Weights of a small transformer language model.
Size: 12 layers, 6 heads of 64 (1 for keys and values), MLP 2048 tanh GELU, vocabulary 39979, 71.7M parameters.
Architecture: RMSNorm before each block, rotary positions.
Training: a variant of Adam for these matrices, 901M tokens, 13753 steps.
MLP neurons of a small language model. Each row is named by its layer, matrix (up: input weights) and neuron, and shows model dimensions 128-383. Each number is 128 + 32 x the weight over its row's rms, rounded and kept within 0 to 255. Numbers have three digits each.
After each neuron's rows, "fires in" lists the words (lower case) most often at its 100 highest values on Wikipedia text that the model never trained on. A number after a token or word is its count.

L3.up47:113162078116135169096168123118105059094162083136120079135119151150188140120053125123171074124147129102103171118176189093189111136169124136140151138161134116109165142127152169120126112158146123116044174103140115117134180160184122157141100081082137147092112173117202104092133145107172205174167144127169099158152148117132139048063124101108111134161120147087136135053079150086150130179063103148098153121078134130129105147153136110096133138102141069121128118064135170142161094154183134096098131186120124136126078137141147105114122110201129142126141161125132088138113137158131118085146112147172136127190182217120103137146174061163133101081182086116122148133144141103186134159093128136152088131107160100121089092150118111122149127094099138177034137121144110104108136123206179
fires in: "i" 23, "while" 18, "years" 5, "1999" 4

L3.up961:100092164153087124114111132171160154143149135098090151181151145115108163088163160126150144147102163132084145172181124117158185114099140086183114117063132157148132132082142101099154114167111120135115145141097123119052085138101167122133119113224171098139156091121148099193111182142100129116060143143078123120082130065160122112128101116179088126097145090095127171149107170139194084123169147190120125125083158119142144127134096127172175161113067154164166087162098136146109214101094160142174128137132156078100155069087103144150142091153120103069166154126126179151165148089125184094065082208120073143118123125128177132053106118130162109139115152164099101056151129124176123107164143157140122109150129126151160165152121113121137182091150122141132099136146089160146125188088148
fires in: "involved" 15, "during" 13, "of" 12, "out" 8, "0" 5, "1" 5

L3.up1911:123167133176042121125164162023123202153133092173057123160124108093148064116111146105137098112143127150089162085142109129152191088058105139159104129097144160137131112124193176153110058198162133172107096129108128174117110133119073154140133178111111161137101164135144129148139093101175160099139152065155085107168143132180125153091149158118099079167104127108163130125141134129127142132101096125080073183127163127189090137130114180183182048127109135129089170127115142121182140145130104146086136137161152128174149083117101129142080130146132133118123120143131084181059173114088154073091125178175109140124072178155110091127129062149164070159154079116091093168123098139149123172119110174134182157154166124168145135187076134092144137096128104143122115128133081104104126148199096
fires in: "they" 23, "such" 18, "2023" 6, "2024" 5, "2022" 4, "1996" 4

L3.up919:148112137151190136082149147099123130180144130113133128171105137133121121141165108144112150123128135108105115164170150095126139073132140088163126176102143121123069121058161119145096119170136143102097118156118105166115138124106092146114098122145123169114090140092119104148079130124147159044100132117070148067136121120147086107148044143153103149123095160087145099079127189142183091093150076117064090111161117121063073047141078142091166121080103110145105141122103158164138162109182128153141112142174158197039147110095129128114146145111208150125052060128111159167056141108167104079130142132125168061143098108216113150177110109110199102177114083108107141133142104104111169148103128137114136127115150112101094165135174161135091089152149194134122048133150092103142149099106127
fires in: "2008" 14, "2007" 12, "2006" 8, "2009" 7, "1935" 6, "2005" 5

L2.up1085:131145116136072147098174164092107179087171127159108103131070128098109126121136126152129094114128159150069094112110163086154125068132132122129073089135107190139143144183133111146105068148117178115182102129168091085108135173139126124110155174075127125148177115167172111075186125094133110131098169163141112160146151099162147124154111155185076114170076127146116197173104178092118104190123097157106141135164106073140127149194143088101216075168065119118123153096120125149135173170128166107183184151121095135095198113115098101131149186172094183157146090143128124146120082064150129052182128133096102093089118133124174170109128141121156057095144184112133079108112069157176142114150144117174104134137168089161164127163098088109155120147100113111137114136096158142151125098167128
fires in: "such" 29, "following" 12, "that" 6, "help" 4, "helping" 4

L3.up1808:095102108159172078170079200118174134129151118113176143156084221158143165127168126108117127149123126096104155102104179117100163121158065133173102075141115135190110161099142162160117131156125144145175146092116164114077089142091150175070131107138135124081125114153160141118167077119071126169093127115134041156091188104156150096098121199126164131156146091131125137166134151073125098185149149142116137141117084096150165160166106125134184153128149115152092101111087137082136164092095143088129038133202121127141176104143149141104091175169119130109121085167130132187110110141147110130114116130134118100060105165082158129158191126109150131153097124137052072145147130169085102098103121091139145118113074054087120152126124123148145119135115110111046128178114148082131129186126136
fires in: "well" 22, "to" 15, "30" 7, "thus" 7, "3" 5, "8" 5

L2.up74:173084130122116090124225043106104165185102129119119132120125076147162156145068177161154166158053134163126136122188147133148135102133127108143126052193138164010137172176176121149146182130138104176095107185108128115140138123101124145142111143142130124061119130122157106114091105160210128169116139144162123113081158151178165103127090127115168092124145112078137125133166095122124118113129143170170092077106109172094107179098141121111137173134120166106109170152157098100106118127102116109137095144101147176144132131132164103108064149159191128128127097151026098119170139134150173174094126121124113127191165093108149115148097141195123101135097051087128103106133172098143109105137113132129111125057129149172139133162118143140176148158133162144117119121170112073116098125115108
fires in: "to" 22, "so" 11, "suffered" 10, "however" 9, "daubhill" 5, "reign" 4

L2.up1279:166156127135107126151136162063110131142105147101110132167067082129100146159182176114136156114130149127106190160208099129108056158115130108084035028103163108103162098092151138132148104127122156127113136156137121116067112110128140132127159084178128085155124170148188103105097121172000159174126117147136161114152142115122120125145133113112105124168125147132115123126083074146129125130128128170117143120144115149130149106119116090076125089114144126148078134150175148117153155094128143194147131165093167095124115139119132171108080145142072146144115190246106100120115153146099106133117110141156170130170214119115141168125103113174223120075106081119153161202160121105133155130102137076118094135061071137042128143147143132137134115154131151084122153107154104138159137114158175
fires in: "both" 20, "of" 11, "original" 9, "out" 5, "major" 5, "h" 5

L3.up732:083085148089103128092145157064240148091134082064093083153167182120114151130095089076136113120161139075129150166165139114178156152102141106128081077169105142151136159156133071145099146118113127061122110090127104116138122172109165160126111131127139105102153147182139149139151125130149118189131139168120116081113117119192125148104146122176171135103163069166140131133129134117170175122101134158118148055091130210124150102102198123198139094113106116184149187144141061113145154126101137150070132148140156128182136043107093110118113145149103143141141120157069167118142153086147150155110139140077151143103091073113087122122081094118152110125162141149120071100150145113124164146140098115164099137133119093122081153105093144070109145201065161159151013171110121156165136117092172
fires in: "for" 25, "to" 16, "from" 14, "or" 6, "upon" 4

L2.up960:122133127075134065037075144137097075111147113096148171161104143201162110162121152116150130111130102138104127177126141119083133175140128103091118139067113076122144131117156137131081059196127196174141127129113150122123130130174127135147112090100109102093200129109174156148120176159126157106069240100129093148074154144137135111098081158129091116126113084152141109168115105166162151130177174156143132088165142134099124127154171142153114135154112112091110105104143134138114118123176088226120233138110140107139141149170103177164126079147137146156121134108130099159147085097136081134096139095182087133094131125212124098117197153105105170093141117091131133129181123125078190136085114071106107172105163120112173169096101067136151101200139167164123133115174143147165132112128153
fires in: "one" 31, "time" 16, "highest" 7, "year" 5, "space" 5

L2.up690:129111098189141149117174126165131135158136107093117154051152122141145118125176142126127155125166136092126210100115104119145134232161090200131089241112115096168116135205101097105159131134115111146146116154119103168162143126147196128121122128123120126127178105137161100094124095081095103169106154129086118146098159148100149190113082102106110179086150147214136124138123132118160145131108147085151143114141152122115148127099152104185092089117163131115135093109122123135110108162104098092152108104111127070144089133102081076137142111151094102048124147078137169142138119062127173136137133089195132139132117123145100112072145133188203127126080210156148131143082097141107181150153103075178119073105198106110133111130109056095120095163099116127089160126118095120110126161168156
fires in: "when" 35, "nearby" 5, "reportedly" 5, "find" 5, "among" 4

L3.up978:123120145106131112175105089098122140105181133079179118139113084147130145140116131125140213121161070099113136113136094118061147107055103105080167159131109137124140122112069155119163091087096211173089139089121105085106166112111166135120133106155133113102143131147119135145126140101140183111129113095134064143069172144132084136123072193071122098075165170122085107153113211119131134123139162174124143107117129138144142108103122085139101089082137097167096104065059113099129106144202114148170088117068096134154184139095122167114160121182122112133145062131107079122120173069115149203146088165127169135095179141110136115085183132106142106100137130116125082085141150190136096122133094146179155111094118130092130161116121117142101182078147116122144137139098099114106103152127114
fires in: "best" 29, "no" 11, "chief" 9, "head" 4

L3.up944:082132090095138150121143112106120117044126132115140100098095161091134152145110102128135119081046090146132140079127122121140138146125067107146173136108144168116135136172101132160155155106135134197097111135093123138121203156146130147121127137081107104145134112144175149149109156076088166136096141077137073134114144144146111085076117164103137135062149115162122146135104181084155138143153119127127117110105141111158141160105131113195111120094132171125170116031107138191140098191113207155137102132067144177147186131165152147173147136190125099144144156135149089116131134144177133124103101156118121078158141150154144094074144116138109098126181130118139076138138149070160086174107151108121072155127141101165151138171051143160134174117091123112186147146065113172118111118178118
fires in: "same" 15, "first" 14, "next" 9, "following" 9, "of" 7, "such" 5

L3.up1882:078081112173129166090120118115116142091134059119082112113068133101149181090135126114112118156093125154083099115160153120101153121113081102076099119177132147115065162162151171126092161162118108186181152055178094136094152177159149096169145127114120114131109120200136096132114034079126122136108165111085105111113140121137146096144116180175097156114111075133150144139117142116102101094162158124123117114080106124145194040119197177118136093110146166165082149105106067142163148152149132177144169151160169182130150105177134152166110170110141144116141105149070115125158085117134164143112173134141155140144173169152178193084171107140125159099156123092126114111127000083191125149093126167133110134124183102173175162096073075102123115093043130150097112101121130103165131150159151
fires in: "been" 20, "them" 8, "work" 7, "him" 6, "itself" 5, "it" 4

L2.up689:098158071125174166124102190146162081116097144134158123171077130163155169137136094094134149122089139130145129145140115156114163141123183174131123054121143127119137100149124169124154121137123147155146071136135055095096115145105116116116141130097167136241080087143121103101164135133037149123099085096144131169037128108168131116157161132074060152151137098196102114129070104121163115141162134079137136139100102092115099102099144112112111121102119130146123135146113194152159160130097115119154122184113154106123114126116099108138100103158109095160099071084120068140084190108145106183125133122178171148042117199105153128193132137129119176130118075165128109188167129103111185108157094134098067138101146096100137102081150117086146086123144155119101154135123110100140120105067075
fires in: "ms" 27, "both" 19, "than" 10, "attracted" 4

L3.up1601:168075155143098108185075101079122153126121094088134129191101113068115194124153128160169153129148172103111131137122098134070136119080117139126172107148070137160105193159134140098157108131166148154165084109158136120075171121124169115146116124083134112114164146166173149148176169096108139101126135134027131112093140128157116134079105129146170097148159118124111130184104105112099207118124152181117073144095098117120140101112141129134142087142159133149124112101114217175162122155164120127135161149137132141188166122168118136177051129190100169113148066177084079110061097116169122162144143096156190109109149158076183181085120132132124168130118136093119115152143115162120116161109100102082154105103192091141153153154147146086170139131138118153120116131136128140116106116180130
fires in: "first" 16, "international" 14, "best" 6, "second" 6, "short" 5, "winner" 4

L2.up92:126070119134113171142140121086115121112109108102162182089140098107098154132099108122139118178064155119140064069154174131058137159098146107128127108110129090077172095072139106131170142112156101082148127112147212077103118096141090127161145146154140111161146111150107111113120181164130124052127150070115117139129108140144101140139106120213101163101134103118133147149111186150117161158159016090121137118117122161096090111150141144093169074122095173155087151131137143073148138137149128121113145133144122160099106103049152129158146071183112149172100147094067106096111149108152131079109091112165124144149188131121099168122087110103211102131094164111068166103138146119122185140121156098121164122134181089098139139122114127099122084119130148134155126147142116099138113115117117
fires in: "only" 16, "thus" 10, "addition" 10, "ft" 8, "2" 6

L2.up1352:167133120156122159124150120165123085114128141142135107121124108111085064113170185105133103132151092138130148165118122122103167204147109196101126056133136131140145174115136106118137182139168123152173191147059233141128152120067152126094105142151099032176134156096133137109143129108176119128118075139134092135100111091098100154146124118199145084110041155212147092120150208126107117085131154068129101142183158121125124073114159126082131089112095071144247144135119106129133138131128115083128111131134142145152157102118124124096096124138150109149146091040153145156177183150174094150152127150171158105155215103127157128154131112043151146147082155166115184097113125112116074138128182123115108116124081133173148142131109114090109066112143162123094110133139162154138095130113159
fires in: "while" 24, "season" 10, "example" 8, "a" 8

L3.up482:029119098150109159128106140136184139149182103132066151135160153061140130144122115195098135130135094089128138098144111134081125092160172156121132089126046103222135194210186145162174168156105124121086155073148163114099165118151204149115119130121126144122138157175152115156100076128121129115118123131157107136115168107147087125117123116199163162187135105181137179071110125177191139135200098181109159116129105175122155175119129107136156129143129128145103128131108057171075107187089078124131120191137130156092160124105156167172123086120099134113125075169102118124122109170117127123146138123147107100154132148107150086046092123082129200102145096197100060097170120095136153100091130152106084151137123124113126150178155147112087153143134129039111138186135164165121047115154144
fires in: "s" 26, "0" 24, "end" 7, "apps" 4